{
  "num_hidden_layers": 12,
  "intermediate_size": 1536,
  "hidden_act": "tanh_gelu",
  "attn_scale": 0.0884,
  "bias": "all",
  "lr_head": 0.00649,
  "warmup_steps": 483,
  "decay_fraction": 1.0,
  "decay_shape": "linear",
  "dataset": "wikipedia_en"
}
MLP neurons of a small language model. Each row is named by its layer, matrix (down: output weights) and neuron, and shows model dimensions 0-127. Each number is 128 + 24 x the weight over its row's rms, rounded and kept within 0 to 255. Numbers have three digits each.
A block is one neuron, or neurons of one layer that tend to fire together. After each block is what it responds to, as a language model described it from the Wikipedia text at the highest values.

L5.down61:139138099158159144170113159146140130148105140101102082110113137156137200168129173125158126117133136106167094136091115114156091085149126125158133124150102120105097099137145141086126117097122141084128138143149143115126136084093135161127128129119130187110139118121144146138110114160153100166100136087147150162134133131108159120141080120114140178136119115146122114112131093097154126111161
L5.down127:137155093137159098155098165165119124147079173112112111119139139145113175177136187124167151113144102122150073147101102107157110070151117110136145131132091144100056114136125144108086104108121125087128156159148138142122150108127129152154121159125159170134136136138155131139104131132133124166114128081153157125135157112142147098149118103122126166136123089133116150133121121123150109148110
L5.down260:151073100145177136136081166136152065117123120083127139084089148141150132150121135086142159100113125079139097103134105147120100127145164127167158144144092114153129106116123134153138126132089136140159110140153159139119147131132125132130162120157108115108137136166138146112129124111125180100109149093108097145087109145088131120128126093109142138165156122094114113129104130150131138128128
L5.down434:139149097140130134141212151124151113137087156124121124137112170136120150124152126120163139088155114146147103150119136089137126086149125085158142126136111118047111135155101126135078107097124108107133184101109130123138165112142141113117128143124136134138114150147154124132111151135122114140102140119110102150095150102116170116119131140167169141132126062089125089130126151120144139146158
L5.down500:132133151143085099093138138116145101127113144121133144125100129152119111102153170190112135138079111137115102100125137119152105126135117147123134162131097166097147129158058104093142128104140146160133151117116133119183128151126140137123109131126128136163118117103118104111065086125115109124135096180120127107136119109165169111119098145146125137106124088104139134137142090129099124142146
L5.down584:103169127160148150137144146160115135132095163116133123089119115152132122124130153118136166159148153151098093137110111123145132122128119115132128125121100110128081091112114130114150079133135148109141159161107151125139186137124135166139134127124107169152117138142164144142131146150142097106125121132107142131120099102111153127136099146141126167125128106100127098139132166078118146117151
L5.down618:129163133134127107138156088105144116092126085127121116175115143140177144100143093155104124122070129126080144116125171122175124103103119124159138148171145155136120098139101114100119124110151161129105159103153132106136084182123131089124105144079135141110118119136110133144124131155149169147123149146109147148167153056151092120117186149171116135141140100129147124122162130134112097159159
L5.down656:155111113100114133129138106164144094172125113172097144163129141077131165098128131148147104119151140123102154137104142135132079142123115157124131106114171119082154158173125109169104098096125139148133106117101124121141124084119130141106111146129074112124146093109088159164130170146109143139139113150097164133134114103132149123160123122136089145166128187076152162139139156129159151127135
L5.down704:096127096137125102120165139113159108148128147116138165110103209138136116141138120113109101097130111128123106123089129117118115088115133126134131102101140134098108108090118140124168137107143137184147153126157098116122087154148153153160150123133145140115122135135142142133105115157122167142136121128104128167093120092096126108090089133158145156148134129123141140122159173103096134103149
L5.down795:191118142142122127146179155131109139143160131129135118117174120104127150105157172128154146118122147116094081182151107105152099134142124135154144132130144129107109147122125092137079122069152140158108141141117094137109144108108147112151105182124115147154145144145148135111151119139149135126122123119094161138113071092149145093129119112148106159143124110140190131116142143119162151120098
L5.down1001:149120098130159122140123126159128119135139135108136119084129123152117176150155176127174118118148098155165088156108094150150117098118128096131150102170124138086119125143113119143087106107131142116142128162143103122092176081138124114136119131117131119114155166145142135107159148195159090105088143077148141152108158155146144114120132092114126137126128132133165119158147144122123122152130
L5.down1027:149119121127077131138125124136114150149120180081143130142096102089127108098143124137158159164094150143131140114134145097153093127159122107103108134140106169117142149179135104140074148153147076141151118161126115126199125127136121133117134150129148156153140140127136095118111168144144121150124128124116153148139116113162128147120128136150124138144125123092127070129134161132094141129155
L5.down1126:154121117099149146134164120147110114117128101161128130128122162118122120093138139182134162128133086152088110166128131132150111103175133100182150071089155142098105113142127137172111123084128126164112118118122096134114134137110137122092140140105137119148134154175102163136107120121109125116100122158114140127128133061161081131117144126164157121160126106133167106151136153137155127138098
L5.down1302:154146151149119119117111061105104109147150158149130136130115169124114098116121106152117146125096119135072119134104142134166122118123132087191133154150133133078125162110081146099147106134097132139128166139112179084141138144145124100128121145113156134112114110132124072113119110175133184096122119134143137150142130066117145119120146138137135155130109114124172118123143177118147170144155
L5.down1372:105145108172139100144140136136112141127127112090127136125137132146126171101160149132128148103149133146101112130135134100123128103165180112133114136150119138081104106110123106114104135058108113141121164123116101141127192111159131120126126139105127156172130144125144126109135115134125110138124161141081135166098117102109166104127116132127141154143149085140171122130137089159106142117155
L5.down1505:112147126161141120134144138124134136149131153081111145084027092143110119150062105120050167120160132166118126148094110139077120128119161174149129155104098121145155145074128098148181115122129122133112113114152127133129104060162102144184140150115121172115129117129134154132137114147192144160135161134138132114133135079126149133164106158124136131152102147132115118154104120125168124128132
Description: Final digit of numbers. Last digit of long numbers (coordinates, ISBNs, IDs, years) and the separator closing a list or table item, e.g. 201'0', OCLC …'9', DAY';'.

L5.down98:135098133131124118130150147089094157144154114134136125180116139142106131110100132135124152147073159148126172153112125117121101163082133142126111117142129158095149170130122125163113163104128111121130139122104153150167120144161136126183104109157146136127128142140122096129091151126119111098091120117153138138157106084165150112129143134124127080129133096119152105113155126103122115134149
L5.down232:118166114133158108108140156122136093095146067146133128161136078145124138093104143093108139143118158110134143141111139140143117114153189109155170181101119129151109176085106132125122130071128133135111118068124126151127110087084128112127137126092129118145096122149142140118097116147119139177136089115080114155136108097110119148150118126116163119089152153122142156121109134113178136130117
L5.down308:119077111111145110164152168169113138138120122069132123167057125146125111116160162169171141136056136111117138121120128135132150121128100153120122116143122163142148169195132129154131134078142111123121143156159137128146127148168131090128113103157107142111168148150096114097085146109116116145096121141184122148116091119152140115128139113145138124137133101104164102087120108136138169116154
L5.down442:120120087077187091138159123175143127139168071110102117109105139142125134150129124150124116099140107128100125099145129130139124142139145139139114137132117113131123105119126086177159146109138125136129103159104127129108167131159142134121150133127151134115125116111151106118085131139096125133124090109116145140145172143165157128171103131086146095145120107131092144119113107100118156104129
L5.down602:137116124121160063191140149117125185132138157122125137161141149146128103161154157123102113140109145150146143132128118081127115153143128129096098119118100162152098077121154131111119146141105096137137172095134104149113142149120100133128146105161133135104119127118138147118107100075135108140136106128116067139147106113111147120149139135151139107120137107137107115146114091104081151155108
L5.down659:131094127127132129141133108118143175099124117126093079178105167107115101173103113138105140111128110084199170125107112094112081138141122142119101138138088135130172135139108125165163153174125097185133152120119155123149123135108130115125136125093130156115119132096128166113091116134186158106104162145142098142142176139148124112115116145175122135181130120119090145131127164106137128115163
L5.down676:154134116111105106151133131156109111118162132112152115102115113112097141154108099158183148134130079128140072079146121102145085128100081140074141166129129125145120119097144105112156119133113146119094135170166143135106111144155115140150123158133104138103125169135152163126093111135115170168110126168131131119136137048164118143129111142117117109157114158118128151106178111139116126145153
L5.down714:093134145130179114141140120102173146159116173105121141104156142148120148135140165113120119148078200103136142138175146119137117137124135130136162058132148144153095108112133155123128111082106101102114149134145178121143133144152118096141139147130157120144136159128151127115162135133119153154142129113135156083138117088089175122167138157144161099160124094116129105102151124123098106144170
L5.down789:131125116122148146173125150121140139119140124155132122147090089101148163126123154144154108140131172150126090118122145155103093123134150164107132170164122112124158116170154135112148141127079123113110181123094080135109146113120136147162112134091168112101150117107111140136135129133127093131076139102157104150119133130112098131123134137117140121127105150127132153150122115092134084139138
L5.down823:140142148117095119131159144111180129107112099134128101134125083153096104153116146159112130149150144135119142098136137121102111164160130078110139121102137126176110123132179149115148144111122179185147123119128161177105167134116141143174148138133130075108132124119151136108146133130114144117164119136138107033072106134133133121124116127094140155092133112103122130117104110119087144125103
L5.down871:151152090112135155134157128155134081117111141161140104112121162143128137151109144110132122114124109127132114144061101171156182116132115122139135105114152103118126128145083173161121100127150123136150127099131135108147093118103090165140149135125130063147193092101125104182082105119124161122138157096081116131134152130137125072128159107135147126173090114099130171133094140117127148130069
L5.down905:120120142110129125101137132147157130132156125117124145098153102165116164147140075113117127166108129146163129084114115128156082128099141130170139174135088120126134132143071126135119119116096155082141096136132123125103155204171138115105147103104127133144101165102126106109142147140171123120135111105110120149131152151119159115134174108124116125103134156115126128118100126139132151119118
L5.down1140:101152106134153093116107061143138174173076149147138162129142120188144159155071113074156102119114139091166124140111124097119160135094159136150091082122173114125113161133145096160137152170176136097087131130130115098176130137095125146106139102111145137135131067101120145136125136123139118122116112107135124146138123089112152128126129128110126177184113136136104126078112160103147121114166
L5.down1423:111128107128152147131113114173174140103119171094163142157092164102137143121137133126100133140096155113165100146130102113161084137105171164102076137114184152141088110108120116133114140129140094163098166078126119151147100138080125165125086157143150137160094118095181144141154097146153123142091110113167085140155122124128090131089161122182101133102116158135141108137108129134137135125150
L5.down1460:159131179080149116131126101116154118113113135119072139124145103122113113135104111096150148111077141188162145175130107125114103152149137123111109148156154135160132121133151138136128163126129185172099107133158142127148135161159112136142104117161172105148120163093114103114134099144085155148131144098159114142148084128137132149099101106125095076120120136100084135153116101140139177127114
L5.down1478:101116116103139136174153152100125097115102134086153131131155130101135157122168152130121153128115097107065106133116142142139157105153136170127174121093163134143155114124127114181174114122160137133124099087172125127098137133125124114138137124142170136107128107122136153130099106156136115093147087138152102125171137105111151116123120128157121105162136114118139107166132140110091131138154
Description: Table row start. The space or first token right after the opening pipe of a new row in wiki tables, mostly sports stats, squads and election results, before numbers, years or names.

L6.down167:133085120123132107151122148100122158127125151152120124144171146157156163166130141113127137144080184111150121130171109113133122141131137116113111128108127129164102090074127126088129183098143157103116132176115133130118153145146165150120132128156169178113108115147113129123126167180140131123140157161160129156123119108109118133143098127134138138126140148116089089076124138128140108108174
L6.down269:126136136127162121152112121139141166138127101130119143140108074154107149147154154134151110138143137136112133132081170127157107138128131199127111149147131094107155079108116126128141158104118127134095167162121151131116162107149127134098140132159075150115136100115146145099096101141158118125158150124130181132133085134113116121126096130115131155133123077142146144112147086099101110113129
L6.down869:171165112100094135134153126125154133158140127099106142157156088124175106104130142093087079118125136115100068110119158087108093103135176174085118149098165087152151122123118124106084117106139134158123169120099148100102142126129134143146145115128142117111115095125099177147073138153130145115134153111111176143115121101131130161117153131124124139155112131146165148131123142162107115141172
L6.down982:124097134078134122123130189117121150165126122119115128126124154115091072132123178155167105108106099117153170128128139105146087107127129091184113126152106140106194121127122103155130172133141129110170129154142135155120149138125156152124129109117144141147129194143125132149105111125115108095127106127121131143128114114156117117106153110128129112117082145117195108096109119186105148148090
Description: Start of table row. The space or first token after the opening pipe of a new Wikipedia table row, usually before a row number, year or date (| 11 |, | 2015 |, | 4 November).

L6.down221:157161123111125138185196112094121143159079108145165119124112130098160114113116119155137167138121099142125126122103099148152095134109149108119144150129100120117113165118091126142125103179125123124120119102117115098146148115127125157125150088122137138139153096147122101099156171121111155113102153129136144117120185148136108133097128110152127186153140097118162137120138171044094146134129
L6.down677:124145120101124117133145149150131164153115148084159179102149147120140116112124123099126108137114119154128077127129146132138095161163139130121154175104100135119092156109079130115134143141112079139120102148129134149088110126142103084136118151113121106121124116124155155109073132132123134121114136144150133124121105151155152131139125111079118124137148116123181145118118150099093179138137
L6.down1086:148160138119144148170097128137137114154124092095163129125130125135127136192115163131158117120084129088180125133085131152162133080046093099158175101142091148109112123104116119160094131071113141113182123108136117117116128120138099148132141148086138142152167116112155139125122124126109102108127150082122169123162118135176149114104115112111120135135134153139180120145120093105129118141132
L6.down1361:129127124110133110119130121132080080190134104140151150164101123134132119063139134131122198142127143086138117119129153106136068123131087130140093109133088148149177112113139121163127151132096163144115137100090138112118084151101145118157149124120141142115121128122139117089147129096138097128154146137132113145144070135160134132123094116153123123146117124090117126140184125103141130121108
Description: Final token of numbers. Mostly the last digit of a decimal latitude just before °N in Wikipedia coordinate strings (44.783200, 38.54888); also word-final pieces and years in tables and lists (199|0, Nicarag|uan).

L5.down118:170119135114102162116093088086131135146118130184086084126134168119112146131119161109134146083115176123137135167093157140134128069166121119152082083156139096122116135121088127130143106122178136119141134114148135125123155074123128129130124167116140109141149129140124163146123134134113129121111170125141158163130138105121118125167164102135114126138134156134145114121118155083135123131120
L5.down163:181135157079130129152117114142182112171122112128193118180091131163095103135134133139134084107122119126148150077109154111137162152129119153158162125122132125108102118123150141139105142124136159101082196120118132107129122073107137186108068178141089140107120145147170135126091144113136148102130094131155121114113135129135094122147129115158129102142100168173121112118132137192146126127180
L5.down408:114175131111075125139166119128151150103095109106115113169124069121101128083143127119115076147144132138115143163135108094116124145093145138161149153180112153131086205171150175112109133138103147111104161108124119139125072146143123093111117122155112137156157114137094138142149120116098175131118124127143106139136121166161117132116115134124115118120125122163144103164101122135125103143179
L5.down499:114147131142087114128133181161164161145154093127102131147152139125150117104138118130116102134099123106169121118128121123120106154101160101124139150126138123132092097137183136187130105101132127139136087135085181115121131188160132116187130123132155116098113087111095140114137166168120115160155120106144146108198098160132107109117148127152119121124117124123108118183130154121108141122127
L5.down654:122156126064127148105132147123146135141114117106108099163127150173115103166146092164117117128091114126136090170116142155090130129128119088147119139126116153106172143143127134126115138119171101090127142124119124152136117165120119124152131148071119141106141097117110102146123161155098105107129137182121123178145142116178109138108156141120148131139108148145142123127080132174121120118106
L5.down831:086126123133110148127113109161155118126125126125130120141106141151102124166086134105185128133083123133115104089117151156155130168139121143148104147161142158144130191090132159143066132125162128085113115084128084155118166107096140145169123120133152123141118153114142117129065131133133108134100175124146131167109123110124119140131120128117158160117127146137093120101117129118177114131145
L5.down855:139145137195103102137120149134117117141110136115133112132111118131082102150125164111162112109135154148133072145117121140110097069105137082082159119156163109139121156168120082119132085126104129105121138145126164153110098091137117130120144121137123121102112103141070145117121127117167112211127122119170099134137132123174142113124131128120123147157131161147117129155163129121143110135137
L5.down884:131121116094153108151153125159143144121142151135118144196110134114130143171103113119158131110069087097116136134115130125137163125103128109120159120084097156113156148074139142124103149132141144062096152134136177132127091116082130104136095170157145127113142120121138134144105143118118110105144128130131116154134136155128117151130130141149115115132126159141109064109151152161162101139179
L5.down896:127107113082092125113181166084085115137137169106138168077094162158175131178153128150138112173130155138141099118117111123176124140122149121115125129187111108112121061153117157117137171114107140138157161109104110147127128160137124125141115154086128103148121124115124178119079158169107122135129134130092126101137139083145160117123133146149120130107150134150122116161181152102134162138096
L5.down897:108156156112162110124150110147141102150137068134127114128148147119138116138150083135143127123101128108143113157111105125100125173088150152146160119140125107104096157122135090137143118117092105132128159141121143137162172124125119123134132101144075107095133086115158079146125140154123155170080124167103161145160088096126146125108144131153114134061108116125094147124097128135173144166092
L5.down1163:123145138112173094163105124169146123125150148130103110125083174166119092200134129117138103115131122142169096118126126151118141155150113111132132112124132098127119089106133115123151102107120135127151165133114127151113128130156108143170142113114155157124118148164143143104104153125156152146156129118172133131098113099078138123127090091101143101161130093126146145122153092143133116114126
L5.down1173:116136108120052117128130114133139129139088098092129140158148113124143104105096116127132133132100158144102111129151176127130117110152123099123116127100152141119157111116143089117082116101114113167128112110136173081138135128146110111139114065136123124146133111112143103127125104119114140100149168167138113139132109145135080112131137130150122163137116134130143172130126134137111164138107
L5.down1259:105189133089164156093139091131168151144142140100132105145102149157121103132148120182115113122139102134109093114139121124109139114121128127112097122121137126066123107178115120135085131134193117123096178155077170144131144134129141149143094109136092133150104123138092108130127129116128139147085131112082120172145129118152138122138088123178148094137110134145133100143119134143109128156131
L5.down1365:144121118072147103101148130165151143124112130139137119171158137115118092141115180166133165144139117129186143118146126139149168163143148150152113168127141144076142078121153134156129110107119143111125149120134139097108118115152118128086109193114108135139129151115161100134170152156120115121134106127134130161116136103144114116122126102152144117113114126137144119142147130176132128122106
L5.down1421:138110136117129110180107124117126081179162143131143141087126132142115137149125083142127139142172109141150115121118138132130154146132101150151155168096106093163074150122132123150181136124104132147139089173118159124121106140120109141164138157170143138119122121121141162134123120123117071090154068097159138060131157133133125118110163121093107137174129120141131158145147094129098127128127
L5.down1523:091140147125116175142085123141106096128152126138140140084125167179126139109140089143130130084120142135148094098146175093112140141099137136132106150123095145117097129107119140154138118176111091100090136111126113135148068129142122107155122142114150114102144115100112130127141123124139122118146123135131178135117147146137094116135171110086118123162138141124155131119164149112139188125149
Description: Line-start list hyphens. Hyphen bullets opening a line in list items such as film credits, infobox fields and See-also lists, plus rare word-start pieces like cl, fl, expl.

L7.down1357:160125135141091122154072106147145113072117147159111070146136139116116122154070171139137126118112075151181116103131130128150122153161126146129148171164134138137180120131124167144103110138099115152118147106118150119131106133111162126141160149154160123149112111125108143122116144135050140088159136141132131141105145122138140154130148120148108142140141181119109119127157153147133111150155
Description: Clause-boundary punctuation. Commas, semicolons and closing-parenthesis commas right after a complete clause or noun phrase in Wikipedia prose, before continuations like and, including, which.

L6.down123:134169154084161171106138138120155123116152090072144138128095126119160138130116140104160146118113159120120129161124147150110129114174117135073133099154126108128104130136080153089108153137127151146140132121103155117135129121150130111084118155156111113125123137103085093137130129166111175152155134150137104099148109111144129126141149112145115126126129134123108112134087092123137146153124
L6.down399:141136117120133070125146093104135132140133134128103079165109122109138099137106120134106138122127122111155147103103128156119137116132117125150094131148133129115092142122160167068136148151120101133126114137093131088162111084121138150124148154158123121147131103156125124156119129130148121112101099134140131158167141136133088120119168120168126108105107161145125100120145133147093106134147
L6.down1323:112155136132151148100180148102128102161131081108156131173113154104140110119109141151135139101111135100126115109115140130109130110145135098129116035136175105119124140126132149110081104125157133081136104106128105124133141126105120140130115128119147129170122117133127130120126124146108105126118164113108148157180181101165139111134161115146152111035124077112168108140114184163127144134109
L6.down1450:147164105125139139167117114114117169111164099109094140151058097177134107104095094152146130117140122117137118102128163141106097116129151110130118132104164136128149149128149123111119138149182130132128109125132103099149110095133130175100109150144122100161112102105136158116116161093123129133146101146168120105122124140169118140130168129141130109113134137121150086126104134128105131134109
Description: Clause-ending commas. Commas, and sometimes "and", that close a finished clause or introductory phrase mid-sentence before more follows, as in "rare, replaced", "progressed, with", "detonated, which".

L5.down4:109117134149112127115131166136112144117115136087157147136114105129116141119138127157149157121076142110148173113152129143102104112168137084152137142137204172114066139131093139149110171132134126149102088124162121153130079172150123108115119120170119129045113093110100104129168150124161146140118114152104133130114113102140110141110114131146120141069124127134085121135076136118097086154122
L5.down43:125084151134134122121116151126156100158091104092139117147128090153114099158128173145119153133117098132135131152124129137103138093112127147133143187128126128144116132190106129124142148125118166134130116101121164129176152140131132117177149085207104123154138090146101105128129111135133127114116116120103128129109094143109116127110172106113122144086136158096096143117103116074121093130117
L5.down371:138121085133120128155146099156119090103164052116135134112156179141103152130123149164119140138142158136110109174106160111128087116116139174112127123119133101135129077157102135120122133131144136150106096136122151121097149118131122172129119169115132089095137124127143094113136153151122121130154146116103136134133152104109099118118137119094150114127126095139170175135131107148070080109138
L5.down452:187123114113119144152101158144098128112151122117150140157115138078147114114093115151152125152107135116164136106135158144121130142149159095116140151118169117102172172126136145071107105129088106168125132080125136132112110132116140091083121120130127103158129073104121136106099141097092116118111090204096151140103130121147081134141147139159128107136123154100172134121152160114115095148135
L5.down530:144149151140096148153109095156123119127143162120091182087080199124162133118111166073137160091156127175099116107093131160131176112135101103166139192155136131184113159123102139165134116076105119100133140116130104140141125102102103104108164112161129144128122135161156179102153113129139116112133103141120141148141116121109140143141136123117159159168127099115179108119097107141142119157138
L5.down544:141108128153102130084154135188162132114134129149122145128141154152107145120160199155172148163139149100120087139104094141122097092113078163137102172158108090110110121125097120072104104097078139102123143144096139096166111112107144095119164138116087146159114168113149123084104146093196163150169103122097098146138119140128153125113116103154130164147144118116150119117104135135129158135106
L5.down612:149145160126131160136141116135079128104109174115128115096098087112130102096130107121144166072123144124114162164126128131153099155152157166123124108118156133127164148119114141143124143166094120113147111140108135080150136118133134164148127115087170116102087135134119115099153135129117126140094139167119165123140116093157099091152139126134141094094148135120157118157116154121106144112112
L5.down731:141127134088079134144159159150141105094093154152135179148117080105134128091094176102121139142132122112144092141132119135085146159131133106145137152150150121122147161134149154104109130130128115123123130112134129120119140151109124099119136089160094143166138066110160159135112161136103116161091096159108163083079091146139144121143131136126123126087128134113139133106131159098131082133103
L5.down732:149122159112152091137117165170136106096099116096173130112136132122114146135124157133104143152121131130110104108112101113117108085116122161153124099088141131115113164144113103096143176109174135124155152136153138098142145153145124129104134110161142125106117150092127137113138134165143148130153121135110104165178155098113140109123121130150130114099112127127104152094181133109090131105168
L5.down878:122118158128100108132091171128175094121120119152123144124173080169107094153128127155112189150092133157113121127148119153143129144149082118158167108120135129132127140130120153096148101080100127140117148112160142185126161134145139095155140102181127129143120082176102104105128107154138120155119114130123133105114127111061092123137177115127119120133120179089140146124130115087131115143137
L5.down1240:133110136104134106144143083158154173145130138120165163135092128128136135152102147134111114126147108170152099130107103144138155079145126093129141171127079120126067125139119130140117158151132179149129104127119106171132118090152129134115111088113091116133138109153137169139128132114137139111092103171119114160163109115161090134128132131145124139111129197092139149116115122139091138146152
L5.down1243:126085095135103154124110092106179155107115102136084161165145109073109140199076182110164106120136110163176146166142140110133168129127132127100124130124128112175086149108117149111106126173132126099094118146110145144087125118148120152113092158113118105129115145136157113112099136137161090133139141110128146129123119118139149139100087143130135111151097134160099136130106113180137159134149
L5.down1251:092116113136086148132166176116123121139092131114140149129134129119118124164092111112162095127138174104148130137144114113125096163114131126097135104120141113169085131128127144081138110162156143154114156132156136157069175114103132133127099121106120134149108127082137091102105141112118133138144139152068126087069117168140156121127109131100148080095115133102154149116105163126128124118142
L5.down1417:152146130124129100146164129132135085142156155138140146136123143179119117124101130100106155116147152170148130123130143148102207150137137119097126130149117143136112142194126177118138118128092121145109136167124162101169136117191130153097146117122098115118149105145103067127131153137165133112112130090139135118100107155086119131140095098128145086083115111136111135145102136148069112137081
L5.down1432:157133102136121120096156162141130094139111075151128139125127137126151146099081130115129117115099117080136122105117152134136161123128100089127116124136142134151129124129113158111065157112173120060139106114134054107092113121102123120128119125110125114185139094121127145142133160103102115108115116153116167156122145159119149126153163098093112131087130123150146123129131175158087117143094
L5.down1518:154158159137126157135145122122159109119082135086123129143123090184077102188147125111098132159144122155115060137137140095173116078110123107132157112154150127142118108160087110113150152117112158138127129093135178142142127153123145114144127108113133153139126122108115090104102145128134127117119119107125131106151112100104134126129157121118133138167144133079079159129112130087115120150128
Description: Mid-sentence commas. Commas that close a clause or phrase partway through prose sentences, usually followed by and, which, including, or while.

L7.down1232:128159125099109122168192118143149148136103142141107133155078096098107099095092112127152144127123108161154163082147125116162128145127174139158140108124156153075118132126146096126117105141121106099137138084125168108129093171057138149139145126123076131167141133120142172127099173101113103186119095123076166183100126103155131136136142144125145160148127140156174124108106139108143089130162
Description: Final digit of numbers. Last digit of a multi-digit number, or the dash after a year, in infoboxes, tables and coordinates, e.g. 682 ft, 1993, 1875–.

L7.down1302:127147149133138114152100163131146133166121169119062116110097126181117099176164131088104152148132106137132092138112127094117134149122168130134121123110085125121126103161124133135139072091152104107109132165138131148090140141108155120130125113139111139144119123138140122143103146115126106133138118157159095121105152111140088119153132180121120158155124121153157118084148120175130142128150
Description: Line-start list markers. Line-opening tokens that begin a new list entry: the blank before team scorer lines after football scores, hyphen bullets (- JFLAP, - Other names:), numbered-list periods; also "as" in "such as".

L7.down553:121136136096154148145149101096160140092127094098120113134153087134066127089098111146122113128140142150136113169117141147167133110152154107182118086111164129148116128105108093141089151141110168154172122166089118082149140153107121145146101098144169112111087120135090126130119112138137156119167136145115136123129100116115141152131155087175150126107128154116104136125090129119140163154115
Description: First table cell. The first cell of a pipe-delimited wiki table row and its closing bar, often headers like Rank, No. and Date, or row numbers and years.